{"d_model": 160, "vocab_size": 13208, "norm": "layernorm", "beta1": 0.93, "grad_clip": 2.0, "warmup_steps": 0, "batch_tokens": 65536, "seq_len": 384}
MLP neurons of a small language model. Each row is named by its layer, matrix (up: input weights) and neuron, and shows model dimensions 32-159. Each number is 500 + 25 x the weight over its row's rms, rounded and kept within 0 to 999. Numbers have three digits each.
Before each neuron's rows, "fires after" lists the tokens most often just before its 100 highest values on Wikipedia text that the model never trained on.

fires after: "==", "\n", ".", "-", "===", " Early"
L2.up223:489496517493510517507493486502474452484477504565476561504468493579452498494515507491527476499523476524531470482487473473479508496523499522492493517463516511538464490536475506504475536467514485510480513476478528510497481556483458510508525497481520474514486499495508474477451460460517486490494501519475539486476487499474519488505543553495500487470506496543496466486503480539522488484478

fires after: "==", " there", " There", "-", "There"
L2.up520:504472511526508535506524502507507502461473532462477460514447460463486503449526464499498508503502487525486487502460534503486474509537484484482501542486522500485487527495514543517474532510511506528486490486445516478472513513505509508570517539484500503501523549508511486550479512480447490527502517481509491502499520475457537519512465443524502509546479484524453512481512493439537516490526

fires after: ".", " ", "-", ",", " |"
L4.up407:501538508527472505477541527479506540515517547498475486578487478558479507507483508501489489480478439520494525486506498484519483513492513473527501494470495477514523511495463451504513512551487471482449531552499496509503494514518498488487472487532468457506540499512510482495472477510498478498491453505523534499483419494497499480510540505490518487514500485475520548502484485517484501485536

fires after: "\n", " |", " Men", " Women", "'s"
L5.up415:566498523457519471479498563479503489509501475509495456466527493492460473463505497509499509499476549489532487491497492513483492493505517494526472500491513558471526468547497475527502516495464504530480525518497545539570493491512424485487528531478521535486515517504503468522501517502515513519520482496506476489489454509492532465539509541455515519516473494441525505511510509490478517502469

fires after: "==", "==="
L2.up6:513508487485482497471462498537522517461514517511492516499463498515483464479510531483534492517490524508541490503479458491493490484534488516492508565500537526474490539482521542495494511494514564495526527526458501502475482475487448494479501539485503476535499486420516469496479526496500513496482504525483508500486507471509521477528549496500458514498555501520516504486529459482499531492553

fires after: "|", "-", "==", " E", "==="
L2.up222:532532512496510541459478475464491508473496522539496490517492460520470493501487530519499524523486496574529511487513489517508455501520521510450524474494509470515497495508499500540451469487503438531493531524491499521492515488470511476478535495467525520484517494493504451484510491483477474510496550563484516487523516511457516459525519513470490488468544503489510506530526487514475501528468

fires after: "==", "\n", " ==", "===", " in"
L5.up10:541497468487489502507532484485488501470505507528504517499481501461518528511503476528474505492475483488499517533506444522462525499457475525485503509504484497481513515454483507538485509499528463553457509515485489505492498480482463493527515495559546471498528469516452445472509495483537507458520507495506512464529503491466508485515474594554522520505493506517514509492508477510491521507513

fires after: "\n", " 65", "-", " a", " |", " was"
L5.up3:522496498516488556507547516493492492517511486524489543484499460504479559482492549528515511494489513457499515494476468478468547484493479505500509494476503436506495483504475492497497516487445491532490495431488488495511489514499482464499480496559556546490492436494504498520521532486521511508499497494505509501504506534483509517548511498524543513489462499442503513491492456498471495468446

fires after: ".", "==", " The", "f", "M"
L2.up525:506528494445472490522534523520542480500500535510483531497523483522526482490507509479541485483518478556521506485485452462475494473448529539467550530486504528490515474513480490478508503458496500516507528545444495527510513516495552510489496485496501476480507531495439436504473477489511472517482503513480554486495447492515504509460496502447446474509505517489499490478499513517480515509510

fires after: " the", " The", "-"
L4.up562:467515526530442462468492471485537461473487530491493513488537476468502498524481515499457499543509521515517477500514514496463583510476516494511482500504487517454447468488564506467466501494502517503488499522533496515551475500497517538498470522505537481544449483534469518507544506486488496492501514479484514496460512455468503494530519508560484522513483558537501492501488496489521480505494

fires after: "′", " the", " The"
L4.up157:505483521476480533482536504511484477487477528540501527501532472524458493463500557506540501526512500516485518492500461527485492502477511488478461513509469522473491499486495556525488485498538498475519479527500498504496504460502525526521521497518512479521500504480489518549526488567499515542506484503508503476441499486496512493515498488504513511465505514486549477463481487525498443480493

fires after: " \"", " (", "-", "|"
L2.up177:499516523526539468484545495509502490436507525503493472464492468486498502547503486539461546487479513507519513505528513494513491507541538473509513501498492453469483500494546503547462506528517470526503530525510502508464460512496511493482533488494478482499473490487527489517510420458502457474513496493505465502524532559470533502514470467510423497465476497490510544493509500456502499518501

fires after: " at", "°", " At", " ft", " (", " the"
L6.up310:548501504468541509502464482515486510521496522571527494501471543469528489511515551501471476532481490523518492484519520498513486484516468499494470470503501520543494496519516486526493494539505483489491516483526536535473531480533451474502443470489498484459512494482505473497502534517572518502473491460497467496498530545471468505522527492525527480525500519525424501482491522509464495494492

fires after: "\n", "ost", "ym"
L6.up524:528511493501475502517509534483481522496507536508492512500513498524514508464485519489516538473529520498533493529557452461482469489499520492535509482507479473474549479501516505474439502438450485501523499557500525459532543524497524473510526473486506519519496480494539458492528485484543526521497550548514480461479478464465444474468516508465522508501501469496500512509498466515472510460474

fires after: ",", " |", " ", "°"
L5.up603:503477505530529455456473531479500491493516502456454505489495514516472506433468519523476446505511493498509491474506510503450467487480480461527530501516527462483523508486516541539497501519463453476509498544500545496473489526535497535501491507494485489475519500531502515547502512487460515485502450493523489512506500537545443511478498526501502484518496499465446508491555475512515535482528

fires after: " on", ")", "0", " |", "1", " in"
L6.up512:505533524494513526502423464496506529547476510536477518502473528462510479492529518512499493526494517480520494485524501461442506516515503497567514473507470511471431491488513564502437454512522484516522514503502481505515474477466436519547507505522533508516466529503487498510449519478473498495491467522500510517512490544529519538509471523473490522490530495491537492486492534503495504482471

fires after: " was", " is", " were", " are", " be", " been"
L2.up115:555475464528510453531512530492477492480524521529564525451471535521515483519502464471507524487476532488540506486511482534497478507515482488498506479509466489542523501492502467502476515526485497476496443518468494511542472460536497525462496489478534490464428457503522524506545476478478513495536498453539471494465486522534499488513509519472495495496508486489501517508484498447519473500486

fires after: "\n", " in", " made"
L5.up616:524522475534484499513525454491481461509481512503505473534482496484469486504480536471444470514481472503480506481486506536475470468521492527470453509524491516475503494504502521471504509485458457539442544497465511505451524542494519480507514492553486520516504486502516490519508475459476486487521530495487508481464559483499531475527489550502513471513458508523496508512508499520515483484501

fires after: " ", " |", " %", " Votes", " W", " Party"
L6.up494:510466461489497471491501484455480465459507486541462508526490544521511512479489487517469479466504491522494530537503489526491548521481514530500504563477536470482558453497544461515560551527494457484493526506467504504511525472495471488474473507507494506510522525502527508487501511532489470519470480506531486522503466483516539505519506511474473527473487464458506539501501493529507466523476

fires after: " the", " The", "The", " m"
L5.up25:544497467501491496512486480503542457466507527539486493522489497488498511461511531519487511546484520442480496434440457476512480479511466482488528461479487510475473519554538508470505522521506541511472456480497502465493504489500525503529525509474518475515517497502483499506531525594467479504547516517510517505493464527499463497502543484532505471475511509454528523470518493500465491511517

fires after: ".", ")."
L2.up18:482514554483485445511540543504529522507522529511549505462509506521480479498520512485549483489530502502517496495502448474511497524465509523498510483483492513510521465524448454497488503514507541543533545522480504538463518538462524520491527529533434460479510518474501487469519478482545502519522505506513489460487506501461531542515482479515493517517496510472511507515490487509471496488498

fires after: "\n", " the", " a"
L5.up241:523499458502462487516495487544470482513485532503509501513522501495500450485524525510490524527503496506487508487545479537497564503517474480505522473492484507536517481523534495523557503472569498470481513528507498505511510485502507483502495531541549456511489487499520513502538501501476511492495458491468487503478497502502477468480504518514504527435495521514519495503580490482478513473515

fires after: " was", "|", " the", " Democratic", " were"
L2.up162:480532477455524545515531481498512458510493520536525508465458485500535515504479529514504524499466544464535522466491501493478497517525504449475500495503464524492526490485466445480514479484526521471494491551510488506537479477549465530514512467524531518512503492488480472497497507541530505494499485494491523508490475507487489523488486503500471479507545499516469481496496490490539474538511

fires after: "\n", " =", ".", " All"
L5.up637:508492526504458526475559495487520497476499513505472511499518505496490548449483487513521475492474508493514528482556493485523505542514508513479532478478493475496519483523495503510478544491541490476518504505515553506550497469499469453509495476554514515546487498484488504508512486496498514528459509481530474491490464499482453496516450518552474537502503459476491482484532416478523508466531

fires after: ".", ",", ").", " where", ";"
L2.up220:477504512471482505517504517517516474474513509556500478489491466520466521507466500473534473577530483519501487440494467521464464512504470489512524507490474492494515473559499471494457490511499484532490514463475503511505542536474493501516523501511442479449521522526477471502507492481484472561521478523510528490494520471467508518516533487490497516490469481523496502485496484524512511503445

fires after: "°", " the", "S", " The", "E"
L4.up620:485548491484515515494536499491458461491496488535490496487476524504527473468493510521460512527486502487486504478453499510498492463510486503432481524498513464455473554491523533555518488546502468476477517500580518527505499483497486497519468476509481482493457472517516526499506486498517539514562504517497541496522494485470487464489570494509526475502539489498510463490507537489492526518531

fires after: "\n", " ="
L5.up247:510491485516492474478492541495509483479476485503435477443530539503485498488462497502506576464519506530492510498501509455518517480482516515475504489511481485471478526535482514523449535538496493523502465494515500491517475491509497451570485458512500540476508511518515514508518495452473499523498535502533480492500502529509505495537510510476519524529457479530491511533479493482478496467486

fires after: " \"", "-", "M", " m"
L2.up60:518487507558502466536468520528512479468504525536474492517519499464512541508473496516484503470482485508495530523555516527450488486525515534498514489498512506498513483532508457537493482513498481513516480519466463494458474511479477489526542453494492480489482502508491504499489462473487446494503518504536510509488504516497506487535434476520446468536519553501507502495516474527486477541473

fires after: " the", "'s", " The", " their"
L4.up506:473468525464472523511487480469466499533498505540490506485544505477485531464520527513524482556515530477483493427517472469460500514503491506496450486523499543461503487526483508502490533514519491510512530481503493507514457445495482512479500476487471496541468446504489533564481501527512531520510503515550473529505496509498457492525544507517476542486492497513519488493515488451491513499486

fires after: " the", "–", " The", "′"
L4.up162:494510494473458493467491477515480505513500460524521520519515460505505551493452538528501497536485535471466478481520478488490519508504527504489526482514475525493473520490516500458541451471535466478523513489484483512504472482504519523497512440535540485515475518526494504521521488543511517537484482512542539485465483518503457473542473518527492521479444523497545485508489463487531499463470

fires after: " the", " The", " H", "′", " its", "-"
L4.up637:493518473513476486497477498510521454514476501497485460496502453495495512470476523473543496498467493491561483471499486476535515500503562506484513489517537517489446480530527516504531510485490501478473525436502473487525506469526496470497545517505555447525507498473520485503501510498508534491509514523453489436503494551510482513517500521516499474482518536481527499509540472474557504515517

fires after: " the", " of", " For", " The", " to"
L6.up555:492520512469513467476499442492487502485498536494518464546475524479464498477470537528494535512496512484507505523489469436516508500499447527484539547486511521445481519500543507524436497500492537530511483497489507521458492486521472473481434491539486483478524471522517502525472534519524551517523496481503543506490526505461507513497535461501506481528502498475492482509507544497532477497513

fires after: "\n", " the", "K", " D"
L4.up92:517495496468496530486503527515504479524484549497505538507488484470452493499539515574487530516520513520447500468486460474502562499523488478479510483449528501508535473487493519509493504501524517479528524505529503481530463498527512531482450486501460513497497492507463534527483513508467561508493431470529503483514479487485522480451509506499507528435535470480515468553521484462524498513495

fires after: "°", " at", " in", " moved", " •"
L2.up182:529445465498501537469480512485549522525489495520507503519500516507502487512459503467476553503477509498549500483471494474487513505510500475474472477512505457528533508521478480517497513490551468483487460464516501502521518508472507550481477502493493486479514494494486462540537504494513499489511504514493513479481469512527511482471503494544488512494481464497496533514520487538489486509531

fires after: "-", " \"", " (", " [", "."
L2.up91:473458552537487489505509519502504482500529494515496523498516513496498485518510550506514494479542485458510514474566496492502505545466499519506526478489529492498530466482534474504489497499522501526526509496495488522496477464469528494497533483496495458534507507529517458479461473486562465464511519465531548525522500493509480519521488495521475504509489521501480472473462480564506477486463

fires after: " the", " at", " a", " For", " most"
L5.up311:509494528415521452518518449469503484504514510523528487491501505494439508488496508519480510507499489487474458500480535506520524530573510500496491515498520520522534519501511500500488535480513485546500469484483478490492528484503463507472481475516489480487520498481493495540541570489487571490472467489484494531492476518499492459552457546479538514500519511543538482500528487494487519475490

fires after: "==", "-", "===", "oc", "′"
L5.up30:513486496555492493511482519503515498463488503484490497508489536555490479527468470467485518532487549547514515490516494500485466519496470475487457525488501500463509487470487524520458507545469488521515454529434514535466500442495508514467526525483511477476500489506484486486454502529518487466490477505487543524446488464558483509536550511506489537503529526502498522517504502544485503497526

fires after: " in", " is", " at", " In"
L2.up361:481490501487522477512527507508513502511474501537520532502511505526487491500507528483514564477505506490531515523500467505463477488531499512511482462518492494512522503539448519500483534511520478504492453500524509484486499462552461507485532490464493446523496496527499554514522480481481429460483478528486470527524505508500534500476507477458505494526494491498458456461511500533498486477528